Part of a small language model's weights: MLP 2048 GELU, 5605 steps.
MLP neurons of a small language model. Each row is named by its layer, matrix (down: output weights) and neuron, and shows model dimensions 341-511. Each number is 128 + 24 x the weight over its row's rms, rounded and kept within 0 to 255. Numbers have three digits each.
A block is one neuron, or neurons of one layer that tend to fire together. Before each block is what it responds to, as a language model described it from the Wikipedia text at the highest values.

Description: Before superlatives and ordinals. Determiners and possessives (the, 's, his) right before a ranking word like first, ninth, longest, largest, mostly in music and sports records; also ranked, released.
L7.down327:146114178120125157124157131166147124115182137144071145129150111075121120106114124184103128142148113120139142132126132098116136093114119111162126112134067147097129097113132101096164105132130102177140149133129122143110155136098157126151166180144128148132117132123127097110133170095141138115128115134130194152132098097144107142127143118136098176108101117108155129158128121195144114119126150104111113137149122095111170120128126083136109094137086119127129153152112103081112126148152134109095115120093108138168081107100
L7.down625:146100122106134123147140146129174101129116170127095134107151099152078152152118132082095108146116108137118103117114126105156117162127105108166113115132089155147141136150150111133187084127172126154104118117157152138105118137174101104069125106104142162131121143115149055104112183107129112113135109159113163088171119146113109144157123106119149111124113124143157167115103113109091132122145141078106168170168104104108126126103143153140104140121134132114136147093109098131113107149113147147085133115158122136182132074130

Description: Comma after sentence-initial adverbials. Commas closing a sentence-opening adverbial or transition phrase in narrative prose, e.g. "However,", "Two years later,", "Early on,", "In 1966,"; occasionally line breaks or table separators.
L6.down227:101095136160118074162119168121141148113140130154081169124097119113147092164099188146120128083109120100152140112085134143104155143131089126085109169177157124127172161163156129072130162137129102157117148140148106142141160103137139077147123131133144111170092121149125094132086093101144139128125137108123123145132121153183147142162135144109076119151115141070099124108150076137138123093190111123120156109137147110133120109121124094114095138121120114146147127112139145110117130104125125133130110148073112132116095141168
L6.down694:134109118102126105164139154145169158127128157158200126171109150163087137190120105120144148117118107139133133170104120120136155106131115137166130138128157132126143112156146145150140124152195121120104128132120114139109121118135139130159153081086130126126155143103133126131124111114171149160153130119138143147113118111112086138093120103114191129128112158101149120078128122153147088159120098087098124125099153137065089158142112111140115156120154127121144147183092131119109141144130164103124109127107124118126110151138
L6.down1316:156133123072134123142141156137138170126110132177138125125156162111090164147147110130137161138154097143082137170099109102133165124090115127158128097105108201116124115120095142144109131123130150156122138110100102172142101109109149127116131110094120116130151110124096080138144129088153175171104146087162137152170173110117075124128139099144146123120145174136086126114142128177153108121119127114117129121147130108105148129161127076104125093143145128117074153150078124136109107077171101128113121131134128124153106140105
L6.down1368:120101154150126091140122140161116117151145122121127136164172152102124107095204145121148152083133145140161149173091132145112114141142177173112117138149123157115106129104130171135147126102077128111119144125097103138125069119102123135130168163117102101118095099136114135125071121076127090149079138146126115133133130130136133094130144062127123126104106095149093170076115100120129169109117092099143109144111134147136111120118149154132126169176124143144178157150159175110149108136145157124106111100089157135117102136137

Description: Determiner before counted noun. Determiner-like words that precede a quantified or ranked noun, such as possessive 's, its, ordinal or number stems, and quantifiers (its 31st season, the club's first match, every subset).
L8.down77:125142111102120132179089133147097153105165127133132110135095066101134117165098096142152162144138146127144106164145096120139148163163151111201107182127168107109102137128126128158133102114107128133118114126131115112120144144160185126141090089092118117050121122160111121119115112115108135160164130150108134155100111171129104140147149135086126102130176101129121114117098131116133115134113138129134119114119136122096122094118126132149160116118125128159146122093110140126118126153123136086099103153151128136099147131113
L8.down126:123174120148128136124163093104192096127140145135113126099113137095122106122126134131074157141121100163124116173099123132111123169113061151172152200140148108110158098132131131107101172112123150139159139154122138175077137124131100136120121143144113166147106132149125113136145104110138129154169157142124095128081121114116107195105126150097135129147188118116108138136151151107121150134118126147091103124078168112154150094133116164132171110107144128145159101061144115139160166113134095135083135165167106136122141121117
L8.down577:087074118114083121097159161127128133134148125130165105134153091117119110124111123126137117137133121136157163125135170110121124175111113107130095113126238109093139105130142094126160103128097118119122147144135109132130126074150138154105133147125169098106117102154140161125124141123136156169146097114120127130124130122168106168096118078150186160147140150130132137118147113136133174153122095155107088189129089125117142123114106121168153163157149091169112116125162121115127078107135114096128133118102124148157141121123
L8.down590:093137146113138109150118147133104118132086073113125115144120176100146147085176126148109119129125131134101153138127170122145144107086119140133120152146102134129115131092138098089119110120141122124118094144123147101131111111096095203118128127136127114161189132133153117146144096109164121099160143137117124114116124110127128138148116131149113161073128143110111162163175098114191122099081100121154127131139121107112077113101131120128114102133126102093147131166145127136144138129135176136104145129134148125123104127112
L8.down955:163134142097064113161130126123139119105101138119101103123125079151126154144129104116105157154095143130178100111108147096124133151090136122142129101143107111130112078138136099121102184106101126092120134123108131122075143081102108168098083133153129159123092127178109117124168134138111170159132142128121125179081133138122144156115137114121134127185144181125149115118137128131149119117148157123075169160098121132091122100150124178116162095155125124133107119109099133078107169114143122163156111124141127142106129147125
L8.down1115:120133135135174111108145152127128124100096157101119103133114053209129151117157089148140136145071111095138112139149127098130139126067157084089109084134145144121169150140154145075122129133160119089141096139145117111123193130128136151107120168160153127130112146128140148122115151131133111129099137153131110141160098069108146120111115137144140075140139078096141139129108157160155108124159156147118116097138120071136149147112093123146099115105106167123142158119117152156146104147141073183106093121130148138110140138128
L8.down1390:122140109135108138145099107123147132144131106135133207128138052156113084118100138130132165079087153160146144112104148118139137164104173082151138117166240031133100099136125147150132139087101122120122106123146125121160107142140122110138116078108130083132146135142113133154173119145172126142107155084117083111095135180141129127102098152120146151148164150135132091097109130094121117146163136121130117123144111154099161119113109156102108149154151112090131088073111151114138090138099124087155110112162144153107148114141
L8.down1848:130122114148141158154125117134127106102153114119102120145113116168149137119147089095114124098144092129123102146134124115140119110131109116133111119111118150160120112142145128161160108119146117124160079143118133126134157118138129120143068126150130133154127114103141080137123137121133102115141121071113142155088131081113140137126163132089111095106151081116133171097158112124126109165175143124113184103154125140114121096133127178156132149103104132145130145115118125122126140154140074103142160129141113058115134119155

Description: Section heading opener. The first = of a wiki section heading right after a blank line, as in ==Personal life== or = Demographics ==; weakly, scattered verb pieces such as inher-ited and learn-s.
L6.down316:114123121108108098137122137158117156137158083159126114166124144130123141117137130152102140153131139133150169107112158093120115113082112178118164132135255096162147163153139127148169120129138162118127126153187131106100128135107145137121133155114132108134148110119126130117123090138118135150129085158136170105117168118134130143152139114119144106139133083083095109135142112123115086127134091184123145118088152131119129109123103096089175093148117147128150193162137123122135146127142120103123111147120112157081110152113
L6.down545:126145120129130098135113086125119077119070124131119159093160107142085102090153124076154157122149144193193139114120106150143147148134105108101092107146132096145166148165182102113080165149086099131149126145154073109106138185169114160159107098075127131160113110147162125091114107089146112104099087118129112125124134135131100160133116136128113086151112147136143133108105147111151098122134111170110155150132152122094134092120107150130094151119112141077101159113144147104117102109114135139126106116142147142131140112128
L6.down1628:074159131135161117131116129167123125132080142100170108139144132121116136140153072143122138169104069142170152105149149136138145072111137113117111142150175086147131139122120142089129133138143095175163105137075109116141168127127123144175082143160131119121098117172098106106134117143163109067155121136091127130149133118112069123115136124100099120136143141102101154120093118091152113148119128163138113131102118162126131119096142159105153131127116175143086118102147099116115125174113128116174141104146115110173120155129
L6.down1965:105126137164133115130106132137134140121118126117145114132131136130127115161160108122150136127126116140122098110133149069121083104104163164116107113128163150116143123112106116101131131102198134096135121142109137123079139133143118154154099160167129124124112094175147120116160163168131131124150108153122143167114117133143171114098159124151135124130116117100069103105095113118114144122138098139123127113111107088131125120141108166152120155119070123089078132149138127130134086115144145140130186160160139098125082122144

Description: Position before year. Tokens directly before a year in dates, like the comma in "April 1, 1984", the month in "12 July 1985", or "summer of 1919".
L8.down539:121127161155171143111155152156161109148133126106127125125156127140116134069139094133097159091105123166166093143104106153110119129144124145114156172125134104137132134102110164116136108149118138106156148122114115127137112116116117090132123112109116073092131164171133175166109129171152139115174138140127113130096131097135164123153131123174124117105138156149082164103102128110122135144125121062117129158105137111141160093135143139122130112104161147103115126130125120141152134167120168116128145125149141145125115133154
L8.down675:161153124094113110116119133134162141142118125142079161121111076097116113133142117156150117107158130134101153113136120152131136154158141122143108153124086165140137127132151130171126145113129149123097154131145151107177080132138131126121150122167122124134129132132116136133131131080128149128166123155159115157184107117105110157133113095162126118120076131169082176073159136069116098171108157115114143140134093138165140118098148102141100121125127103145144155138077074138101108147130149164181086127149141143125120099121
L8.down830:147135113104134176129111092131116132101134106125102107171110140151141096197098104123097112138098151145106131103146086171116121127130139110156112198095084100143103116146137178135136145077137080130104113125145154119119148148114160095164105125149100123136115158157083106100090170136090172131104144133137123168144120145135103126144110138087151108151097113157140121118100147089087108110141127165131144117169133085157100115127101135099128147117087146143113160119116126125161107138099111116123128137138116150081153120120
L8.down1099:157154130138125117153144112123098102065146100128095102096099080117114112133107152132103124109172119123169128139129161128142145126154119129141119149143162137096101100158107172154094138145168119113172147136135129154122107087066146128138115119136125107077121175170120153100094120123149130133127176144123146122150100087108115132155112124081150160102088172125086147083129114132117108177116112161106092115122153158142138130068154111130118106164160201127141117107111170146094163141138096135155141094134133153108102168150
L8.down1574:120126134116096104105120122087132128145142125116098125140161096103111119104143125199152131114077137169075147137113116143141144147134119160104107108130076137139127118124151100114112094098070097117103138108095138132184090099082170146100135103153157117055108121125130137113125146136166118102089157127132133114118123098144133108093159102115183106167118155142107107120119130111128138159125105117153100141126139122124139137106109173102158115143161139099151144140149086125133104111116144152140137114110139121142141143132
L8.down1709:134128094142155118106130096175123149116138135126137154166117109145113136129165096112143162124121160166111173132107100174140173107112144080131151113144092146118114144107137118128154107095146153098132150121146138071094139148103125125174119149127154116107125096132112126103146122117122115109114128118158155087163082159137133143130111137121119108133108124147178172150081174079114125114137112158130127119101115091123082164162188126106116162118104147128141132134126166136090110142134075136156125148137083132128145112112
L8.down1749:140131158128102142118089128107083144088136139101153098142131122184091142139100100148136135095117122131114110137177123113130118097099159158145157133163158140175136143122190116104118122134148116128108114155118099143165118127145092094102131165180079107129137113133151156143144119160128129118124148105128140128094174089101149114103143121133153123102095129167117130131106139148148138139159087117115110105165120109148105122116133127169095152110126156098134132157137150157132085154112114119113143146118138112133137123088
L8.down1911:122102155138136122090125119086087142118115113104156181127145137080096105146126127128142134120100143132144116097125114132098126128104130120143141070134139153118124151085100108171137143162146149136092135146128130139113091131133148151115144133126091111107116135125142125120096059158118137135153140135137136130179170123108104129102153087130126116155131112104152097135127125134132117125067109147110140164158111143130148138132109133106123149151154096106132157143132152150125134124111132137145167167058115142134142179126

Description: Section and row boundaries. The first = of a wiki section heading after a blank line (e.g. == Early life ==), also line breaks ending table rows and occasional sentence-final periods.
L7.down771:132134132118158119125122139130140125111151122119137126140123132137128133152128144117144138145128116122165145092156107132145118112121110106098134132120255110146151129118138097114115107122103168104141100157164132109104162117134143154153159105123115145153148077145149107155112173136093132128134126104090183080097148109121111140131133112169125109114109071073123116130125110121136159167150086209117114117129132122126110108139135154094169137137146129129119147168142102119142156140152117075135101123110100133097123130117
L7.down1071:133164137102123109133118132141138108132125134104111103115128117155096108146126107110116126122138122128128137127154097117116141118156133117079106119116255121126120137122163140131121143143145151086142097173170129121127166127113132154127139090149163118156173120139131146125108142155132156142131137093156140109126119142126163139115122113115114142145087100073107116101126118142151113132159116195122115099114123127103152128134145128139129145126118136137132153152132106098117157122132104081112126113100061139142149119126

Description: Date-expecting positions. Tokens just before a date is written, such as "Release date:", "on 10", "in 974", "between 1917", mostly in film infoboxes and biographies.
L7.down986:130130156088103096109148131154108121124154100148118161123143157121129151153164122140125127165129119065117143162085150123130176161148135134162134165080123132128169140137122151143128153112108121097088173155117116120125156107127123113145100114140102135100147131175108172160129121110168083141151135111162135084115088099090123172111141121118169144097122114134150153125129100126141111101076109151129106109152153135159119190095119108074118133078104160151106111115164175120094122113121128177134091159119128125146156162168
L7.down1925:181094106110112112115146151109140180084111123112123168113166074162139091155179096098118089089164148081136170160114093144130140159123131125140115152169058170138156115124128090166153105093121160124138142129190133126157140136146133098143139092122080149125143112103133111112152142081172101114116120078135130144110150128121134159140132119096098133130129135124146118148149144103137067134124105170110126123139124121138106150145148137090132137100107151115119079117128138142076124140173155203112103166134131132125118137124

Description: Clause subjects and auxiliaries. Subject pronouns, auxiliaries, and contraction endings starting a clause, often in quoted speech, e.g. "they", "was", "don't", "isn't".
L8.down601:097152129140124130110122117120134115129119148100114169117142123115151126118141106154137126116142163147126125124130169144133153113137142104095080144162087121130113115139126106120122090132127134147173118104146156152170119103157147093152142167173133135156141141160129124114182175155115115075146138108140141124108092185110125112153096138128162134079153152158176115133068111199122120102161144108136161118144103141117138165129115089113100134118157101162107140143128142107128122095139071085104158142105127109134116115158
L8.down859:134159164153116097164129119104121151129115140107129095086121155146123136125154137142106123144172150130138163142137068103156121112131133132153134121182103108179126126105078152144110157138135102104130166145126098106108154081146134123097130131162118094099125132092106153168129145049136132171132147150112152129156152121091131154124167122117136145112142131094142151114129136148152129138135154165122142130118129079124114116113101099112136147134150134138137124129160141106146122120183118156100171128081131087121108131128
L8.down999:141128122150114097128155134198113116122165091115122128139092130120150132168106093087095122116198153130140110136086150120112126131131105117154121130143118103157107110108140123129133151113128138147120145108087130112175132129146065123157085149136103130146168079085099152101158160117169151132118128139122090170139098140155112106145103103143115174082153168090156090095127110161153084128141089141137111069130146157105094160159101145119134124155127096129125145124144104116137126116104107109119156112127146125167079142133
L8.down1111:129100115157169112117109134136116120151143103114133110150127100145086156139121113113109114147096135124138110139098196096128110105107142153112091173141131127083117133131098121108145100152122166153140130141120112153155150121186103120163105174104154102129149154095163145122116102119140158134076108163146091154125097114114114086147131100164162146099134157161156159153122070123118146089111137151125122154149149150143143134125126129117126157127135132158127147162159139150120168126105091113147157136105126127075109105150
L8.down1192:142156128085117151095144130184128119126140141128127121083140117113097116162150104116161163163136121132122140109128114083140126116152181120131136111141102127164098119140144124109094112173115103116161131148154084125134131134140132152133119100163140111131160222085140147167131192149137086128090148112196141121108085150150110131102107107100122129128140134099118144124131159116108093118145143153162170133097139118071118153172124140193109137124134137137135146143092158107125118104118126145094132138118096133137150109122
L8.down1344:121172088150115110083144173103135145141155159136126128151139083127136156143143107118112150115135203139092144175093137127093140156179124130125127103125082153115126090101087123139089109194145112104176107141151126110133140110080114118121124152146099119157157130132159111120076127132128141137105086093087163129120094144125169102187111110163125146148151126087117160087132082142095101107133114130148125160179118136115099120132143145118136141144147148156139112151165094101112107102138106128102135139138111088108125135106
L8.down1421:116127120138140107156151125148063138161127149112096085157091156051143189137114129121123129135145092067146162115160108124158165148145144144125147117124120127139145156115127171108133092145127130119122121145116130115107146110104146129093146121138141160101124150124127099123131127159075124144139161178146141167146170172135162162155121147134126105108117156122128118148128085108149144132153104116098130107124136155130106107098126109125115112163167109122144133132151099129141129132099086099102092133118149144103139109135
L8.down1500:097136140116127121110139087121148144104136166099134090066123146075099113064154125152134133118146157055133085080097082136120128140093073112138151144149112163180072131156076149107142115160148142093168132152148122126120137096125154145142116099158100108106063118093099134164125118098143161130121155158135131157137126118109108117125155115101154117114155125134107133163148183150128107131139103143146130157136135133184137129165105072174138165101096133142143128157162174111134150143162144136144126090085125097143149131130

Description: Negation in contractions. Mainly the n or t piece of negative contractions (didn't, couldn't, can't, don't) and not after does, did or would; also some scattered word pieces and conjunctions.
L7.down431:153129093119087092128119125139110138142098146109172166124127119163140077137132140117137154139132154115089102136118158146147147095096113128126111170134072153120118159057096132144127104131137155112114121133133144161129143117102139132116160156154109116132193143121147144139167140094130151106126080172147112099141114115117149133153154160135120126146122163135144125103117120121099090156131079119114098105154150124142098150090132133165160118167145154122153135173152092165147172140117133149105148089171105146127111140107
L7.down999:177111138096064155134134120155114057158126169140088092119113142124100096116134069156121160168131120106066167133137087125114128101151133137149115162150104150143104100118055123112113087144182163147152122124120159167114108091160156124086147142123164153153165128110127119165145117144157145152157155150134140119089149117129115105127170118089134108143109123111085119121128093094147142132101128131129113122113141108144154069098113137133156142134105103109113143156150176102117183160135116166098156149110148114125136099137

Description: Clause-opening boundary. Tokens that end an introductory phrase or open a new clause, after which the main clause starts: commas after In 1983/Today, years after In/By/As of, where, however, opening quotes.
L8.down69:130134121113130146111113149119143067159118092185127103132128193155120122164103150144130179151119118157109117119115112137120149134130147112080125113143137137119096143202123156111144124138166094086158108082081093164090150097105125128174107142080110129137123135149178087150083147158131119157106108129152164115155110186134092116124096113126134131158125129078098133102137136087121130102117096115154166108124126145137114157147127133136164101163110156125139162116115200092107083143130134119111133110162111126164119118130
L8.down1101:141085144125135102096171169151180084102134125148115153113106147158105161169123116075131135134152122111177133147141144104123148111109140122104119147121195113115119153135130122131156154136186121105100161147079110136100124100130174130121152180112121117139133133067172141154124129122157155144105105101174165073145105117126140140117145137114132140138109141099135136115108111185135117136112095120111116105097137122145095148113097149128138124102138113161126115158157146124139103111164165072129119098081108113115099131132
L8.down1253:143110119099155138109154135170146120110152149137147173132116134134104159105070126127153175120115126107111160122120132131130119107065109089100123114116146130124126157155166134150136095158103107153130142129162115145128118101133132127162149148128152138134139163096161106134117115151169095136115129100183122127143126106131128124145120125095110095138126151126159111098068116134082075140128131115129134127117130164143101127164099122175117120075112148147089103113144151128107120140106135183138078145117108139103146141112
L8.down1340:143151151153095140089120143135169132138153106166116157163099065131114134115121122109118134124136099131133136116127154120106128092144157120079114133158145143135158168147136148142112105145105128136087124114129106142160111086150128095148123135114119112132096116120117095123141121149110146135128073103160125132131106181095161163114079137124116117153095134112117166125149129071120112148102127150124098109117112157141088119115132147139123165104178096145141079134137136097095100157140199141148119135150106106142113138169
L8.down1452:116134089125093146111124148118136152102158121117161081136107136143136132134129132087104185141123135137151122085154097138142164138105123159126125148133128092141120120135118105168165093134129143117130156155125080181128086165088156129122149121122102088122120141152124100159089119099137123198084117147160079052116137142105153134151127093061180089144135126131153142168144132110161112143145119112093099156110138117148112093117118093153133172142168148092147120140167131101130118146145125130150102090106128098110095146148
L8.down1559:115151119118145141087126131108138132165122131188135118120150132174136148132115126110140134103095109110086100117106121098089141138104152141142146102115171121133124142129101143084111151148143106082121106119091100120166133138149139124121098113129148123133133118141097114139109121159115159095168127122125175133158161153114109087089120123165148174096123145156089168150085112118141111137125123124164136167102086215153164121119114160144108147159136093142122124097081122117134135132116120085139070101156140140154142105115
L8.down1758:130126157152114151108119170142124110152112094139143099161104135104094151171152157117115096125130120137160156150125103168149129118151093083125127128136232081138147148162102112166146133092128146175152119198156138063088079133114090104130138066159133152125120108115127127160118143158136093146082122123129137140138176163117088141127118099109121118120151130108121107125127128119091118120091108119100111114112109121130127151126112150146142135119152141118123082127156105111152116169069111106131141102129117110079115147117
L8.down1992:146079150141111125108135123153150128137144103174139121111121113123111139112107181144046170107145118134170144123116118147147107122108104144084131108121097128140135096151099136145111164116114103120153138117159143120103116152079124088120111091176149134060139123144120103143112129171140110128138188120186119106121146140142126133136125158110121138155158144123084095085095090154115152122157129169062139145074120150113156086136108137138121119120115130150086093121117177125104128124106096120092141116132108152077121150154

Description: Date components before year. Parts of written dates awaiting the year: the comma after "July 30", day numbers, month names after "in"/"on", as in "born February 18, 1953".
L6.down323:160136095151117103153130168131102145136128139132109134120124167127146162153150125144086136136156135123115134134084121132106121147121095073155182169106142128166175142166114123158124159141104140120125132110156098164069180161115145039109176065155154102114136164086135099092141166126152095148125160075111105095081105115143107100176145086100133064046084139129123105093142120130126132122134111142107144135125131120126140159146122135129117144106095112099114140139108122128096132101131091137101128137119119140098119172137
L6.down454:091141157073099109112096119091140123093153165083127133110179154126109156130135142118159125147165122121132138108171150087141129106104094155134169122111094101126178131117113140191093158115097095117133137123121128117101163124132115118092153141147129122120154128145098113137130149141074142092098150146109104094126132150162142132127135115141150116118096172094165122113093176121132118139139065129135120104116155098164116165121154152161161105131125088129126117127147130153116127161135152109107158125137151114125128127106
L6.down503:128091125111123129123132137129158165131144114113108166148181137114111121116182119080128116148155123142121128154134164091125127133138136067139125158139104164135103132106129134161124050127091176115127120148116133090138090122159131136147156134126096160125137099090123140100125079116150137133090090073139135091121123132101136107147107128134112100147102151148103154151183150118152163127109139113116116103133143106138112123151176105057098104106129142110160092117144138143151114121138149165090104161129131172169158131131
L6.down2028:091120126068149117102141121090121151134152116155132163125164128153125131135116118151104101127154143147128185178156155158131165142129133120113131149105090113086097126151151132144122101146122114102125147125138152103149125137149106119141083110154109141102152111139115091130136143132149145090127095149123129137165114087125104149150133138120120152144104147116142103088125135122114128140120122130149100159101161133123135148095121138129124129088115128160115088115111079173095150157166117118112106175166094136144164136129

Description: Section heading start. The first = of a wiki section heading right after a blank line, as in == Death ==, plus newlines before list items like - Breizh Cola.
L8.down97:157160137090097138108117104138098127114132171085151134118143170143138139159088101142128115138117113144183131129133103099099126128092151123140127144142255099114128115119181117131130117093092123080125113149125127124135167149146125140138140111116122119162102079143115131136135118117145130114097126126153094126155132117152126111091142141124124140151089102124134131132127112143118151165172140140069107126159119138133097129131115134148152152135088145142147138141156099098147109133145136129106108100130080113098130137140
L8.down114:110117137108156160151134130140129105107081131116136115101132152157148139158138139093101100150108121101109154127121134128107149139128122126112126136139255182119143126147183132096136100074132136087103128105137109131099160143165121122140135177129100135142140100092133122166164148149131097137128100139155155100138131110170136138162111163130152111125146106114113102125140170131153099159126085167119105090120122121142123119155148140120133089117118143159071134153189155145140134137104133152137121124110122138161112115128
L8.down285:143110106145109141133120109149135131118134147140107136129130162122114136172128137100109135171135152102136137136143127172101138105113103134093099145126255126152146121110157142092155166142137109095127099136157130124165156154160153154140139133124119140145105106127131156117123138131111091116117114129130150110166149121145104137115121108141125102136112060067101106138119136119138133120149088178098124126133106154100150112156096129137150134110124156148162179157152116101139122112123106107096111118128119144087122095106
L8.down1326:148112118152117129151102130159149124116152151136140143130129178135147110152113128134135132151136135103123188110096116150114142130090132137114132120118255133130160147112174116150116129112137150105115115129160122133121163177122129136170123106129095193136134068154141173141141177152104119140152133104113147133146128137146131120142118125158128101142132054083095113132113129103137107151109097205097098114140148114090136126144109132131142109140136135131136158145136099106142137130139120114121110131132125136098139108123
L8.down1560:142090107157121137116122135146090130125129126084104106175094137119115117162100144117144130133144133121143171094117107166116134118111137125097132166103255124137148118124145120131145113132161127058146122146150145108144182162114167153119142106123131102146109086140156145130087150165109117123174074136136160133105154108155102140104102126113124122115108050066096111104118161119153148127132088211102118123149108158095111117169095151131165139137131146122119146135175124089119123142124131140102098141141101155099135120096
L8.down1722:179132137114140151123134121125154141136110138135102103096128127170144166169130129134140113143125095088083127107129124141123112089099089136137106146112255136122132153156145115092103118162143122119124109138156160129148137135131125153150115102131139149134121123120108121108147124110139085153139153099077120171111139133171135134085138141129110083132101097102150124140125112128130118132136126120108137108105115136109162116112137106159191125073141090125104132120089125136127158106184113145130143144111078150140148134142
L8.down1838:119134089149112122138118131145109109091112154125124120120136139133139137074135117113121137172100158137109138128130151138128132133084105115133101150131255111143147118111114129127104155125147155095128125166141126152113145149135123139161126149142097143167114127145153137141134145157106143142082168126120149144103120132137142124121152118141119106119103080100131107097131136134104086137159072175109116113116127126102145096158145135100131117117095127130141147121166098103130154125109115162123109094107138124080150122110
L8.down1842:137103134110090143096137129115110146147116119106128136111101164129130131144129137130119125104158116089150148104159146121133135115117111169106124106136255127171145130092169122175159132101137176135145116167162125143152150153148118151119123079116140143169125109147121144092166147134175112102107136148117128127123128124104090117147145122119138124146093102080105091134107141131147082093129113191080119111119136171101167130095118144130101123148060137146142099139146089115154097108104123124134134129134131124106126128107

Description: Clause boundary before main clause. Commas closing a sentence-opening adverbial or subordinate phrase (Under Staley's leadership, / As of 2019,), plus clause-joining words like as, when, where.
L7.down877:121137131107111137137111172116132080166121102170105132093125119109122153112175163118097148109145133101121138156100125128089144152140127116114136150128147138139136138133085114141160129150087139166152142118167113142109124129117098081178103130081153151127091121159159124123140159085130123182141163107128164122131081149134125116125119131139170099163177082138090117127129148120147122087118174136122105111136077162131127103166100134146142109111140153128133083105155171103112091096159175120106102122123107153143136166132
L7.down1219:158103120141144126119113135102160121126098141132131177163085112143136184132125161092115113137127131143163172185087114149101150151116168116120114166158124151132136164121118122100128126115102079129101158119142152163150125106099100093153113130125130154126121117122075143143097125110144095155148115119153123151107110089144144110103113111107131144168149124109108097129162117104135107094081117174099088090103075135106105126126100146197121064120152142144126117142142140119125076119148150118113109163110102121112089122163

Description: Subordinate clause subjects. Subject pronouns (he, it, they, she) just after a subordinator or comma, such as that he, when he, as he, usually in narrative biography or plot text.
L6.down709:106152127075120153092144121116114120094128161151161103142163137124147124128114152151117128121121134133148118129146143142105139167113082097149144124104115103112101131147115123127103162139128105124208113110109133193098163110117132145131123097177157118092115072112163152157120174150124093126093086133152159149136151149115138083108112115096130141141131138112157130141134075154123133135132140108107112102153160139144122109126118170108133143153078169159131148125106135125158108135149105098135156131117108109068104077135
L6.down1207:124142098093125106111118127102123120137118123150133090135159135090137110136139158088164132075109136125142166099127081159114133147159167117105134114167102083118093124140110147110096131157142136106143135159145106140112117087077135085157137111101180099101060104129117127139130135126101121141074153140109160160096106135122152105113136121116180121126157125144127120112135124098107134137137170126110100137131097185147098095118145104145176109124136133127130136085147161113146161125097127087129114108106122124102137162145
L6.down1488:144067116131119108133106136107163122098156129085101091170140082107126123168152114115109060135121150100131103156140114131145116119119156123152141111122129112145126104139099147153092141152120113140137195098136151134176121135081132074113147121124137159114093100112145116148103108134168167145091142151106135148130112126161097109133157121154100137118132113127160176149146107151124091170156129072138067133197106102090142118139140124154096110131119148138155100167121123134123163141112178131194122090111161114078146127158
L6.down2006:136106112144150107109102141149125115092175114099156158157130146136146103141131163119150130119142142136116140173119124098147129118149108087104149112112109119129135125106098094142158119127191095113154115158109116109142114116135102137168179116159152156124151101137145084112127169159164103135071174119122151117139170117116161115094141127163128149125109134153155142120137136155152127125148143137132112104089136148105156136147189135113087147088121145149126083142093160154133140099137148125082144140101097134156167176121